From a checkpoint of a small transformer trained on Wikipedia: 4778 steps.
MLP neurons of a small language model. Each row is named by its layer, matrix (gate and up: input weights; down: output weights) and neuron, and shows model dimensions 256-383. Each number is 128 + 24 x the weight over its row's rms, rounded and kept within 0 to 255. A neuron's up and down rows have the sign that makes its largest values positive.
After each neuron's rows, "fires on" lists the tokens most often at its 100 highest values on Wikipedia text that the model never trained on. A number after a token or word is its count.

L2.gate284 [110 133 163 161 107 162 111 112 112 116 122 143 149 142 135 115 140 137 127 162 139 115 111  97 103 107 115 130 135 128 132 135 150 105  90 158 129 112 114 155 119 164 150 183 124  38 137  95 185 139 162 158 104 123 137 126 119 134 118 136 114 194 148 129 118 131 136 168 129  97 153 132 118  93 168 148 121 139 145 111 145 102 179 140  87 102 120 192 145 159 121 107 101 104 174 100 150  97 116 134 114 118 126 133 157 110  86 101 131 127 201 100 144 123 117 166 201 158 118  83 120 155 121 125 132 153 111 112]
L2.up284 [ 78 137 173 126 141 170 154 113  93 117 129  68 119 144 130 114 125 113 178 168 158 139 103 122 146  63 125  98 137 128 150 160 175 103 106 122 148 104 133 145  79 165 134 148 101  83 100 147 163 128 130 167 100 102 138 101 128 102 137 129  84 123 186 146 124 118 107 104 100 119 111  91 109  66 155 127  82 161 166 140 161 117 137 118  95 105 132 133 149 140 178 103 124 107 101 102 150 130 145 115 133 105 106 105  86 111 115  97 121 131 138  98 140 116 166 170 143 125 130 134 137 158 129 137 133  97 115 104]
L2.down284 [132 121 112  79 158 118 158 153 115 148 157 151 142 117 100 119 111 140 173 171 132 148 168 104 108 196 115 121 148 148 137 158 110 125 130 112 193 164 114 118 107 114 193 139 141 106 110 155  88 126 178  99 122 164 144 135  94 110 145 166 130 102 116 132 144 115 165 131 171 122  91 137 126 124 118 120 146  80 118 163 135 115  35 191 123 120 102  88  90 173  78 145 100 105 125 152 104 106 151 114 131 112 155 108 130 112 120 137  89 168  90 113 109 133 133 155  84 114 142 126 140 121 119 131 124 149  91 139]
fires on: "| " 90, ":" 4

L7.gate440 [133 123 145 156 122 102  96 170 150  99 115  92 136 126 153 127 136 114 128 128 133 132 130 144 157 119 124 108 143 104 111 123 130 141 157 158 109 156 140 133 103 117 152 117  82 115 105 125 125 186  95 121 129 141 162  85 147 126  84  90 178 107 155 155 149 106 139 125 104 118 125 133 117 125 104 156 131 118  89 121 133 137 100 107 103  84 101 130 131 143 131  80 120 160 175 119 121 109 134 118 129 113 109 133 146  89 144 109 157 101 123 106 132 129 170 151 160 131 150 157 102 173 112 139 173 147 164 144]
L7.up440 [101 163 137  87 119 141 136 124  99 114 127 136 107 111 158  86 118 113 155 125 112 140  91 149 156 115 155 119 106 115  98 157 133 115 148 129 142 159 146 101 130 143 115 159 139 147 167 111 114 108  99 150 150  95 152 115 151 168  85 110 156 133 128 128 139 168 146 109 131  97 164 131 120 117 168 166 110  98 130 111 132  88  87 132 121  92 126 121 142  99 115 101 106 112 143 116 107 130 127 127 100 106 123 103 138 121 143 108 105 133 164  15 151 107 117 104 117 121 131 107 121 151 131  78 154  69 158 169]
L7.down440 [110 128 150 136 120  95 141 176 120 112 139 100 137 153 134 100 141 143 180 159 128 134 123 126 138  77 165 138 132 150 114 112 196 116 106 133 126 161  97 156 105 150 103 134 107 109 162 136 137 137 174 135 141 107 137 142 116 143 170 122 156 133 131 155 138 152 101 123 113 104  94 126 124 116 120 178 146 122 148 134 160  82 126 153 112 105 124 156 134 152 110 139 151 139 135 111 143 141 150 132 110 150 116 128 122 123 119 148 154 163 126 159 110  84 176  92 141 108  71 117 118 149 104 153 122  80 125 148]
fires on: "a " 43, "the " 17, "con" 10, ", " 7

L5.gate574 [145 154 105 144 144 143 156 141  99  78 147 133  98 108  95  97 122 159 126 108 155 149  89 116 128 111 122 150 198 126 112 123 122 158 138 147 111 116 145 140 136 164 130 104 143 115  90 160 135 114  86 146 110 163 106 132 132  99 153 126 113 126 148 143 149 141 118 106 147  92 134 124  75 118  61 142 149  90 134 120 130 109  90 141 169 132 152 135  71 137 137 184  97 125  92 141 127 100 131 141 148 150 120 137 124 138 141 111 139 117 103 131 135 109 152 131 138  91 134  80 110 135 132  87 133 142 104 104]
L5.up574 [137 134 100 186 116 129 152 120  99 140 120 154 150 116 115 119 109 139 119 116 113 127 127 119 120 111 145 148 145  89  89  85 127 146  86 139 117 124 147 151 138 105 154 129 159  64  60 137 125 116   9 152 112 133 143 120 141 112 142 112 121 108 131 125 153 146  87  98 115  83 126 153 149 102 106 122 116 114 149 132 117 114 139 112 133 119 127 118  67 148 115 119  58 110 120 132 107  76 150 122 134 135 126 122 160 134 116 186 139 127  96 110 110 134 129 134 148  74  71 101 151 140 128 135 132 166 146 112]
L5.down574 [140 136 100 110 177  89 163 102 135 107 110 152 105 153 119 132 122 151 123 148 143  79 125  87 102 114 136 126 126 137 137 122 164 123 148  94 137 105 152 100 118 148 132 101  84 137 129 118  85 103 103 136 166 115 146 148 135 135 140 141 124 108 126 138 170 154 103 144 166 119 126 137 110 153 122 138 136 137 138 120 123 155 140 123 146 116 140 138  73 155 141 150 135 121 143 176  95 102 161 147 102 124 165 120 137 138 118 102  97 103 142 129 107 162 143 121 134 170 113 181 136 126 122 132 124 134 147 131]
fires on: ", " 38, "in " 33, "of " 12

L5.gate208 [139 136 121 156 116 171 104 142 155 147 107 129  86 106  92  82 160 157 113 102 156 116 119 174 144 138 108 113 131 151 135 137 150 114 147  65 140  89 183 114 131 126 119  94 130  98 122 104 165 158 125 113  98 128 155 112 132 135 109 155 128 137 150 145 152 148 126 108 107 148 105 122 138 142 119 119 185 107 141 153 105 154 162 112 137 117 157 126 109 104  97 105 147 119  95 132 124 110 135 165 148 121  94 181 129 121 136 136 136 117  62 107 112 128 131 121 149 127 123 118 101 103  92 129 127  94 141 146]
L5.up208 [148 113 121 141 146 109 136  98 143 117 135 145 162 100  86 105 153 116 181 115 115 126 121 142 124 103 121 141 140 165 171 146 118  89 134 132 134 118 110 109 136 126 117 128 108 124 165 100 106  95  94 112 120  73 141 133 152 142 127 109 140 111 106 115 117 121 138 156 101 116  99  88 127 122  90 111 122 129 146 148 135 130 117 136 131 127 149 143 120 131  94 135 144 119 133 119 170 139  68 104 117 124 134 168 147 108 108 110 124  97 136 121 133 119 124 138 106 151 112  77 153 110  96 122 111 106 122  61]
L5.down208 [ 97 166 169 124 122 130 130 152 123 132 124 118 115 144 128 124 121 128 132 103 122 128 139 125 107 112 118 117 129  74 123 127 177 113 112 125 106 136 145 139 168 150 125 129 119 132 159 136 136 132 117 131 141 137 120 105 131 144  98 132 135 161 147 143 121 129 176 130 150 158 146  97 132 159 125 107 122 152 150  88 116 146 128 105  80 142 113 161 103 114 128 153 108 122 116 141  96  77 104 107 140  95 134 124 134 143 133  97 144 101  92 118 122 133 119 128 176 182 143 128 114 119 162 134 142  96 138 117]
fires on: "by " 16, "to " 11, "at " 10, "on " 8, "for " 7, "| " 6

L5.gate387 [124 125 129 165 148 112 151 116  87 121 133 108 124 129 141  85 156 141 162 141 142 131 110 104 174  58  93 140  90 125 138 119 142 158 149 117 123 129 145 137 138  98 127 118 155 153  91 133 110 100 109 129 140  96 126 149 139 158 166 104 113 162 123 109 166 130 103 135 123 144  89 135 115 112 153 112 142 111 109 154 123 130 128  76 144 130 108 135 103 121 117 121 125 143 148 124  98 110 146 121  99 140 145 121 146 137 106 152 130 109 141  79 106 113  91 106 107 142 134 128 141  29 134 129 154 175 124  94]
L5.up387 [135 165  88 129 137 102 167 104 117 125 123 111 137 141 142 146 110 100 141 156 121 175 122 144  93 149 140 124 118 151 124 121 159 126 140 140 120 141 163 155 107 120 139 104 114 131 109 139 128 102 124 120 145 112  90 130  59  99 144 145 129 158 122 118 141 103 135  80 106 113 102 127  82 145 152 119 112 149 110 135  89 100 132 158 122 111 126 124 159 126 130  98  91 142 113 154 140 101 168 135 166 146 138 162 139 104 101 162 144 130 134 128 119 122 128 112 101  94 112 134  98  94  99 166 111 153 155 181]
L5.down387 [182 124 121 110 164 102  97 117 153 119 126 169 156 101  75 157 164 140  79  84 146 102 112 166 143 133 137 134 122 146 106 122 130 139 128  99 107  87 170 147 129 138 130 149  72 122 119 143 114  94 147 158  89 109 113 134 103 110 145 110 147 135 133 146 139 149 128 105 133 151 101 125 152 101 153 139  80 105 152 145 134 154 103 117 124 132 142 117  78 149 148 158 130 168 112 147 129 154 162  90 121  80 141 122 143 161 121 121 144 136 145 120  98 158 160 132 168 131 124 111 166 133  89  83 201 154 106 134]
fires on: "of " 46, "- " 17, ": " 8, ", " 6, "and " 5

L5.gate632 [127 108 132 122 102 138 145 102 112 145 128 136 160  90 108 144 146 138 149 152  88  86 122 131 110 115  80 147 134 115  72 123 131 124 124 128 143 182 111 131 154 101 120 127 158 111 113 100 144 114 116 118 126 143 103 114 126 113 100 159 135  82 164 120 152 114  86 138 121 136 100 104 128 115 136 171 112  89 124 133 118 140 136  93 138 106 161 147 205 155 141 121 109 119 167 104 132  94 153 135 120 141  74 162 130 101 146 149 120 100 144 118 145 145 145 113  94 109 157 138 147  95 158 116  86 142 134  91]
L5.up632 [123 134  96 120 139 134 143 111  51 130 134 120 122 131 113 110 148 137 140 140 129 169 113 142 152 123 143 131 146 126 134  85 166 139 129 135 174 125 158 146 119  98  86 115 121 130 145 128 123 123 131 130  97 132 171 132 142 140 125 113 144 131 169 119 158 155 120 130 162 127 152 124 133 133 175 141 109 117 143 129 145 104 152 140 115 115 122 111 121 141 107 108 133 141 152 117 179 131 119 144 137  85 192  95  89 137 129 113 121 101 146 107 124 141 142 122 121 141 154  96 112 122 110  85 175 138 168 140]
L5.down632 [129 117 135 146 154 133 165 111 120 149 141 131 113  72 142 214 157 101 117 144 148 124 126 112 140 132 109 153 154 188 137 146 142  80  68 132 160  98 101 121 110 147 132 124  76 121 127 102 120 143 126 113 159 106  90 132 120 164 128 110 123 117 109 115 155 131 118 168 101 144  61 151 119 112 173 171 113 108 151 102 150 130 148 163 105 118 131  82 114 137 121 137 121 123 141 143 138 159 157  96 161 168 122 119 146 113 138 166 116 140 136 166 117 117 139 102 138 134 115 161 116 190 152  91  99 157 107 115]
fires on: "the " 45, "part " 5, ", " 4

L2.gate568 [131 150 175 113  71 134 108 129 143 125 104 107 142 126 137 126 153 111 132 127 112 163 147 122 101  86 161 136 164 177 122 118 102 175 126 150  99 138  94 123 129  86 143 138 127 143 165 117 153 101 170 165 120 112 157 101 128 174 134 112 143 152 124 145 157 140  90  81 146  93 145 141  95 157 101 170 124 166 110 117 137 154 135 102 117 139 152 139 117 141 199 160 137  80 146  98 127 144  82 101 164 157 132 104 123 149 125 110 150 106 115 148 138 135 130 150 127 112 111  90 139 170 127 151 170 123 132 144]
L2.up568 [151 141 128 127 136 156 122 139 123 148 146 129 121 124 109 164 162 122 112 119 119 101 164 115 138 101 113 144 141 148 112 165 134  72 131 141 143 120 155 135  84 147  80 111 173 115 115 122 119 107 132 120 149 170 125 109 138 160 146  78 174 125 149 135 120 144 130 112 145 108 138 137 110 108 136 122 151 168 106 110 107 150 137  89 124 130 122 151 100  81 140 151 103 130 123 106 159 128  76  84 163 133 162 132 176 125  94 133 136 106 124 183 103  66 128  88  88  93 106 124 130 121 143 128  59 133 142 126]
L2.down568 [103 148 144  98 118 143  98 124 135 111 129 102 131 120 125 123 139 101 161 141 100 123  99 125 114 114 121 138 124 129 112 102 134 168 104 146 135 159 107 121 171 111 168 126 144 146 178 102 128 101 144  99 143 105 116 121 121 142 178 161 136 143  86 148 153 122  67 138 151  99 102 120 104 150  75 163 131 127 156 179 116 152 133 105 154 130 148 128 157 154 139 161 124 116 130 155  89  88 126 148 112 149 107 127 142 135 158 100 127 140 149 104 169 160 112 167 129  97 105 157 142 141 134 138 182 135 147 134]
fires on: "and " 18, "\n\n" 16, ", " 16, "while " 10, ". " 8

L7.gate270 [107 122 123 155 105 102  92 117 124 109 127 162 119 140 124 127 129 119 144 150 146 114 157 120 142  93  86 162  70 120 121 130 119 175 176  99 129  90 158 145 144  90 150 165 134  95 109 173 129 170 101 116 115 101 119 118 159  90 134 118  99 139 116 136 172 134 103 101 109 144  98 133 116 104  95 134 162 101 185 157 123 165 148 108 161  98 121  85 117 162 142 110  77 158 162 174 102  82 160 159 160  78 126 103 135 165 101 149 145 127 156 130 115 134 144  97 164 127  98 142 166 146 126 138  96 115 142 103]
L7.up270 [165 107 102 132 130 124 122 131 142 122 124 151 131 129 138  91 132 169  93  95 144 189 139 157 129 107  99  78 176 122 136 157 153 133 130 113 117 149 124 117 105 133  83 109 134  80 137 127 146 101 138  93 195 153 136 104 176 114 125 137 127 135 124 125 149 178 116 126 142 144 117 127  93 144 148 171 165 117 109 129 153  53 147 131 121 115 101 124 143 161 130  98 119 120 118 135 120 109 168 117 118 133 106 141 144 121 135 141 140 166 105 126 120  72  92 101 116 113 102 186 103 100 121  95 115 165 129 135]
L7.down270 [128 154 111  84 155 129 113 136 123 144 133 156 115  91 115 149  82 116 108 103 120  89 133 118  94 141 160 103 143  85 123 157 132 115 127 110 127 108  97 126 135 172 100 126 119  79 163 125 117 160 141 129 137  79 133 106 145 120 136 121 120  96 122 173 112 121 149 110 104 211 154 159 130 186 128 147 109 176 146 127 112 104 116 182 139 168 133 135 107 110 122 150 169 136  99  86 118 115 121 146 150 139 183 161 166  95 143 134 117 125 137  96 125 122 116 138 125 115 151 118 130 164 109 122  98 153 129 139]
fires on: ", " 27, "and " 18, "con" 6

L5.gate306 [122 102 108 141 150  90 156 139 105 142 137 136 147 124 136  90  89 136 118 115 122 121  63 169 123 108 119  94 113 166  86 117 138 108 128 176 126 114 167 144 159  98 107 131 122  94 103  91 137 164 113 109 114 105 135 104 158 155 115  77 146 103 140 157 132 107  99 156 140 164 154 104 125 119 131  98  78 168 133 104 162 149 112 162 179 145 166  97  85 141 136  95 148 130 152 105 161 123  95 107 103 156  95 177 147 138 102  90 113 160 126 140  74 106  81 159 123 130 135 110  81 131 109 137 122  98 141  95]
L5.up306 [167 113 159  97 124 154 110 172 127 141 129 123 116 107 177 151 132 121 124 149 107  84 110 138 150 163 146 131 146 156 108 112 115 171 152 125  98 118 101 122 167 129  71 134  83  88 113 137 130  92 154  92 114 127 101 155 166 140 201 143 134 140 132  95 140 121 130 128 165  96 123 183  84 123 122 129 157 150 118 165 108 110 133 146 128 114 204 155 108  89 168 129 103  42 127 109 157 127 105 134 128 128 137 199 162 147 130 130 133 108 142 132 140 149 169 146 156 156  65 127 170 175 130 146 105 122 133 108]
L5.down306 [159 139  89 133 116  70 155 100 141 114 104 111 167 125 135 117 146 107 125 120 166  95 151 144 136 106 121 111 105 123  87 111 104  95 186 102 159 157 151 125 138 156 131 151 132 127 138 152 146 132 122 141 114  86 135 129 156 148 142 135 164 151 146 123 146 142 131 152 111  93 117 114 100 108  97 100 156 134 163 172 170 179 120 141 120 133 138 119 116 137 144 133 137 111 143 118 166 139 133 101 145 131 104  94 121 157 132 121 115 120 126 166 108 150 108 151 162 120 130 136 111 108 139 112 113 141 151  48]
fires on: "C" 30, "S" 19, "P" 19, "c" 9, "T" 4

L5.gate197 [132 123 181 106 120 117 134 119 144 135 147 136 131 136 106 149 122 100  99 112 100 142 106 144 165 102  94 109 145 117 118 140 125 115 149 145 114 152 119 151 130 101  99 153 123 116 148  94 148 144 112 116 130 142 122 118 105 107 115 115 139 116 113 141 126  96 100 131 137 188 126 103 117  69 121 172 137 135 127 112 138 207  96 133 158 114 131 110 170 145 120 150 146 181 142 152 117 115 142 116 145 165 135 158 179  98  76  96 126  84 120 139 179 100  94 147 137  75 180 132 109 114 110 113 119 112 126 179]
L5.up197 [134 107 129 153 110 119 139 139  91 172 102 114 127 150 139 111 142  80 165 138 101  75 123 170 141 104 135 157 124 134  91 153  82 144 155 118 106 112 137 110 103 123  84 115 128 121 144 148 141 139 132 114 142 130 128 105 113 104 135 172 128 121 104 119 116 131 113 140 122 124  99 108 129 124 122 135 109 108 102 120 100 164 131 127 102 110 146 157 129 103  96 167 116 105 121 101 120 181 184 133 178 135 134 152 132 136  95 129 147 108 121  80 129 117 153 103 134 130 114 113 126 110 147 146 151 137  89 116]
L5.down197 [155 148  86 142 110 134 148 123 114 114 162  85 146 127 137  97  89 119 113 134 147 131 157 130 128 100 132 172 123  72 124 130 171 172 108 122 134  84 139 149 120 114  91 115 139 128 123 120 158 123 121 108 142 160  90 132 116 121 122 112 187 141 104 109 126 139 120 107 137 133 101 157 105 114 147  99 113 155 126 154  99 119 154 134 136 128 142 127 139 113 110 119 103 121 116 149 112 143  89 112 145 118 109 116 130 109 107  97 151  94 149 117 140 130 128 122 117 130 136 159 148 127 118  79 114 153 129 125]
fires on: "and " 27, "to " 7, "comp" 5, "second " 5, "re" 5, "–" 5

L5.gate685 [127 161  81 143 156 184 104 101 102 133 178 128 124 121 124 153 110 118 181 153 147 110 103 113  88 137  99 143 105 123 155 163 128 103  89  78  93 106  96 142 100 137 133 127 135 131 128  95 160 142 147 158  72 127 113 132 121 110  90 120 102 142 200 110  67 138 117 137 184 125 171 130 155  99 132 161  82 132 145 123 135 138 139  96 121 143 203 115 129 131 146 132 156 131  97 100 119  90  83 161 159 121 121 136  88 107 115 126 115 134 121  74 108  94 143 128 107  97 118 177 142 133 128 130 168 101 123  76]
L5.up685 [110  92 111 159 120 141 115 136 145 113 122 134 121 166 132 140  98 158 165 127 109 113 129 128  86 139 134 130 155 143 112 148 110 129  99 125 122 137 124 144 114 154 167 130 144 142 105 163 164 141 157 154  91 139 107  75 111 130 153 182 144 130 112  56 100 118 130 125 153 155  95 124 171  88 186 160 144 130 115 116 103 147 130 153 131 161 154 108 177 104 141 119 132 119 137 133 105  91  99 121 129 146  91 129 113 187 129 105 110  87 168 100  86 139  85 123 100 139 126 139 129 152 136 131 131 143 158  80]
L5.down685 [126 134 109  86 149 155 157 138  96  78 128 136 138 142 120 126 152 137 141 134 147 131  82  68 142 118 118 134 138  91 117  99 165 174 126 100 162  55 132 140 131 118  98 113 129 171 161  98 126 135 124 144 124 110 111 173 118 138 100 109 130 120 140 114 133  92 103  90 126  86 169 102 120 136  92 119 113 102 152  91 188 117 140 116 112 157 123 119 117 133 138 126 125 128 102  98 170 132 137 127 146 117 113 131 155  93 126 110 128 110 107 142 125 153 170 141 126 145 193  97 123  99 124 113 146 156 132 159]
fires on: ". " 41, "general " 5, ") " 5

L7.gate430 [150  89 112 110  98 168 149 149 140 143 112 124  96 155  92 112 153 157 132 111 109 109 113 175 138  78 161 146 136 110 113 106 134 162 134 132 125 138 116  97 116 116 133 143  90 135 179  91 109 163 129  96 154 150 153  88 139 110 106 103 109  69 139 153 114 120 151 111 111  93 140  94 159 125 128 160 131 124  95 123 143 146 123 157 141 137 123 166 129 116 109 150 107 164 109 131 132 115  92 144 141 144 140 144 138 135 105 125 115  99 137 117 155 137 166 132 136 143 115 132 125 143 148 122  88 134 123 159]
L7.up430 [110 146 171 157 165 137 149  74 129 158 157 117 161 148 122 126 141 147 153  96 100 124 129 118 141 148 134 128 140 115 151 126 132 125 150 115 163 180  96 118 152  89 117 132 124 101 112 151 115  77 132  91 133  76 111 154 117  87 109 150 174 178 108 172 101 124 146 124  98 168 160 102 163 110 104 105 138  94 140 108 141 117 169 171 156 117 116  99 128 113 128 117 163 149 147 117 120 172 129 138 125 126 121 157 165 110 115 119 101 109 190 159 163 106 139 150 132  92 103  78 119 144  94 117 131  97 155 179]
L7.down430 [132 164 142 144 180 127 124 110 112 112 145 153 145 138 140 116 149 131 126 135 148 105  82 126 111 101 117  92 125  99 145 126 109 103 130 114 112 140 182 133 147 143 160 113 167 112 146 151 135 127 134 105 124 130  85 161 129 128 158 111 136 141 118 137 133  98 171 144 164 108 129 111 170 147 135  75 133 159 154  87 174 109 141 144 125  81 146 118 126  86 134 136 128 122 134 151 127  88 113 136 133 137 149 147 119 160 147 122 133 121 139 141 117 131 132  75 110 174 137  97 120 139 144 143  82 156 134 163]
fires on: "." 66, "| " 27

L7.gate156 [122 173 100 109 139 135 130 147 130 121 152  94 140 130 110 155 147 131 134 121 112 100 113 118 142 127 137 129 136  69 128  98  98 127 110 110 115 131 107 133 128  92 132 152 137 172 114 120 125 122 115 123 110 130 155 126 141 124 100 127 143 138 167 146 112 148 158 104 164 107 117 123  85 122  75 163 104 109 130 115 132 156 154 119 133 107  85 127 133 129 125 127 125  99 114 141 133  99 107 142 127 153 101 152 137 115 168 169 137 145 109 141  97 154 129  73 126 136 115 130 116 138 171 164 131 130 128 133]
L7.up156 [121 135 140 137 133 171 106 137 132 103 141 107 129 128 119 143  93 116 103 132 125 136 143 101  98 171 184 132  97 131  88 132 121  97 147 111 163 135 168 149 129 109 142 161 143 104 187 170 161 139 132 137 104 144  90 101 139 135 106  99 125 110 114 120 117 155 104 112 146 126  97 141 132 140 160 138 133 137 120 189 130 135 146 115 106 115 135 124 163 121 139  58  85  94 132  95 104 144 143 101 108 126 106 162 113 136 130 119 148 113 108  84 135 129 154 135  97 189 134 115 140 147 137 164 148 115  65 135]
L7.down156 [113 147 113 152 109  92 147 151 131 167  94 125 142 113 126 110 122 137 138 121 141 121 140  98 142 132 178  91 106 117 141 116 137 145 123 121 122 102 152  88 113 136 114 141  96 151 141 135 151 134 125 122 115 105 126 132 120  94 117 147 124  92  96 112  97 117 173  98  94 133 155 109 117 157 109 158 117 157 130 120 115 146 128 114 127 187 103 141 109 183 157 165 154 114 136  95  95 113 113 140  96 107 151 163 112 139 109 128 116 138 127 163 121 134 141 102 137 138 117 115 139 120 139 132 132 143 105  96]
fires on: ", " 18, "." 18, "on " 7, "s " 7, "its " 5, ". " 4

L5.gate173 [118  98 144 148 135 141 139 160 123 104  99 135 130 104 132  79 128 156  84 125 118 124 166 153 149  87 168 110 131 177 107 107 108 120 150 121 170  95 128 119 130 134 109 108  95 145 137 103 116 149 134 128 161 120  94  95  97 162 124 160 119  70  71 144  95 130 152 109 145 125 120 119 112 145 120 134 114 175  86 111 141 179 181 152  81 111 165 145 127 108 122 145 118 118 119  92 133 167  93 107 137 126  98 132 100 148 133 135 173  85 125 112 128 139 124 146 163 144  89  92 156 134 126 151 130 149 129 135]
L5.up173 [139 140 144 163 145 132 123 146 115 139 111  91 127 148 105  84  76 137 118 105 116 129 135 147 147 129 157 132 139 134 120 115  94 138 104 116 136 124 184  97 170 142 142 152 145 166 126 138 135 116 147 138 117 132 115 184  83 157 121 135 104 110  87 121 122 111 136 145 119 109 138 134  91 123  76  94 131 121 128 103 103 179 138 105 100 101 203 161 117  92 147 189 105 128 171 101 112 111 127 126 145 118 134  92 121 106 159 128 191 152 122 169 115  69  98 165 116 164 123 143 118 140 111 141 104 133 121 144]
L5.down173 [104 119 144 151 156 158 111 128 129 136 146 163 128 159 123 145 154  89  93 107 123 162 101 112  81 105 144 120 145 118  95 139 146 127 125 118 114 137  97 152 103 190 156 122 113 116 124 138 135 147 131 106 148 103 127 102 120 118 131 174 150 130 146 101 137 108  91 116 102  61 126  85  78 147 157 141 182 191 103 160 110 100 124 145 148 169 138 134 161 121 150 113 133 135 116 146 149 158 160 131 150 125 132 150 105 100 138 117  70 107 142 101 144 145 141 153 143 116 157 137 108 155 159 118 120 142 134  95]
fires on: "\n" 51, "\n\n" 37, ". " 6

L7.gate125 [141 128 121 148 123 137 137 104 108 145 128 140 150 119 104 117 135 158 153 128  75 107 138 131 133 121 170 112 168 146 150 124 100 176  86 154 106 115  89 139 150 109 136 170 110  96 134 121 151 208 138 155 101 111  94 113  96  83 120 121 161 153 121  93 121 133 197 100 144 106 156 119 142 132 129 202 134 111 137 137  95 161 143 141 139  91 151 105 108 127 153 115 146 121 132 165 158 127 100 159 120 120 139 148 125 158 125 135 157 156 152  94 115 114 119  96 141 118 142 145  98 150 125 118 121 151 121 119]
L7.up125 [165 114 140 130 116 148 128 131 132 106 136  95 130 107 109 154 115 176 103 112 100 120 132 126 128 144 186 121 130 111 139 103 134 169  87 153 111 106  99 103 134 121  93 129 135  92 138 130 125 175 166 125 122  95 138 121 127 112  64 151 112 164 129 148 114  86 141 111 123 132 147  87 159  61 115 152  82 148 101 130 104 147 127 119 128 108 171 101 153 135 163 132 170 141 100 146 101 117 100 138 127 146 137 114 135 137 124 106 126 134 124  83 105 134  79 154 163 130 137 131 100 133 146 156 149  66 117 148]
L7.down125 [ 98 145 147 145 235 145 113 134 155 121 165 136  71 135 108 143  53 133 140  88 140 137 124 124 132 129 123 146  84 130 126 148 159 135 146 118 101 170  99 101 190 164 145 140 126  91 112 159 117 175 123 156 148 122 119 122 145 107 143 121 139 116 138 160 114 116 125 136 129 138  98 143 116 107 134 150 121 109 126 196 173 133 121 139 186  86 106 144 119 133 102 155 146 167 132 152 142 174  87  95 100 131 152 108 137 126  88  94 138 128 184 141 190 115 104 102 142 139 129 149 131 146 127 159 121 114  82 150]
fires on: ":" 45, "°" 28, "′" 27

L5.gate190 [147 143 142 110 149 135 135 152 124  96  61 135 106 168 107 114 116 141 160 123 112 201 117 150 161 120 147 122 104 112  97 109 116 106 130 142  83  91 142 185  78  87 122 118 161 138 135  93 170 141 144 125 108 117 127 158 133 142 161 154 135 123 128 119 133 150 116 117 121 147 118 137  79 148 159 130 148 109 132 119 145  85 116 162 108 120 104  78 128 172 129 119 151 188 108  98  83 123 127 109 109 167 169  88 129 163 149 109 130 132 109 140 137 108 107 166 135 151 158 141  82  86 121 149 130 140 172 106]
L5.up190 [144  99 121 154 137 136 131  87 154 137 142 100 104 114 138 131 119 177 107 141 119 104 134 111 100  77  86 108 144 133 138 112 136  67 151  70  94 165 143 114 150 117 119 171 144 140 134 121 166  98 157 125 166 124 166 120 136 129 168 117  54 179 138 126 120 133 143 102  89  93 119 129 140 114 109 146 125 122 102  81 109 120 141 103 137 132 114 119 141 139 115  95 135 122 110 147 146 121 159 132 176 120 103 130 130 139 115 130 111 141 155 135 123 143 173 115 146  98 123 142 127 105 149 106 154 136 102 148]
L5.down190 [125 120 160 158 160 122 108 129 154 150 126 152 140 135 176  80 138 140 113 184 136 137 101 151 100 103 100 126 112 127 100  81 120 123 145 124 130 126 170 106 125 146 143 147 116 152 120 151 127 122 123 137 123  76 153 105 113 146 111 133 107 132 111 150 152 141 137 131 136 163 129 129 129 115 106 131 137  91 136 151 164 123 173 148 117 162  82 140 133 122 148 132 119 154 176 164 140 142 113 139 145 137 140 112 109 152 116 120 125 143 173 129 128 190 150 146 111  88 133 142  70 167 137 128 139 149  99 133]
fires on: "and " 36, "202" 12, "or " 8, ", " 8, "of " 5, "194" 5

L5.gate158 [134 108 127  92 147 138 168  97 127 147 107 133  98 122 119 121 152 171 150 120 106 121 120 112 123 160 136 153 100 124 107 115 139 117 117 155 125 127 150 131 117  89 107 152 117 111 109 185 154 131 156 131 116 129 129 145 118 120 140 149 122 100  89 157 108 100  72 122 113  96 103 158 112 154 138 160 104 114 110  86 160 131 145 150 168 105 126 113 106 160 118 156  55 134 130 153 154 137 117 120 126 145  90 170 122 165 129 135 112 118 124 150 136 154  71 150 140 135 107  89 119 131 115  81 125 128 174 145]
L5.up158 [115 139  56 136 147  98 143 160 119 111 155 102 161 134 121 119  99 134 134 118 141 128 129 138 153 117 136 127  97 119 150  85 143 159 116 135 134 121 108 159 135 144 129 168 110 109 110 165 130  86 108  94 143 110 175 165 144 133 119 102 107 118  67 107  77 149 119 140 158 120 129 126 123 148 102 136 152  92 178 133 171 156 193 159 116 105 173  65 122 150 121 150 126 122 149 142 114 101 151 133 141 123 142 142 141 140  98 123  96  68 127  76 156  82 143 161  96 114 110 147 160 127 139  91 126 138 117 151]
L5.down158 [129 124 179 179  97 164 100 113 147 128 102 134 138 135 155 135 136 132  88 176 103 154 133 105 127  91 139  99 166 113 125 120 118 125 125 106 120 125 161 139 138 142 106  97 107 114 137 111 142 153 104 156 178 141 140 109 111 117 140 115 138 130 165 118 178 160 132  98 113 121  85  99 145 133 123 112 148 147 113 152 114 115 144  98 146 149 134 176 153  84 119 103 147 123 146 120 109 137 123 113 117  97 138 137 109 155 189 127 137 178 121 131 113 139 149  74 145 147 131 132  83 120 130 112  98 138 101 133]
fires on: "and " 19, "of " 17, "in " 9, "side " 6, "| " 4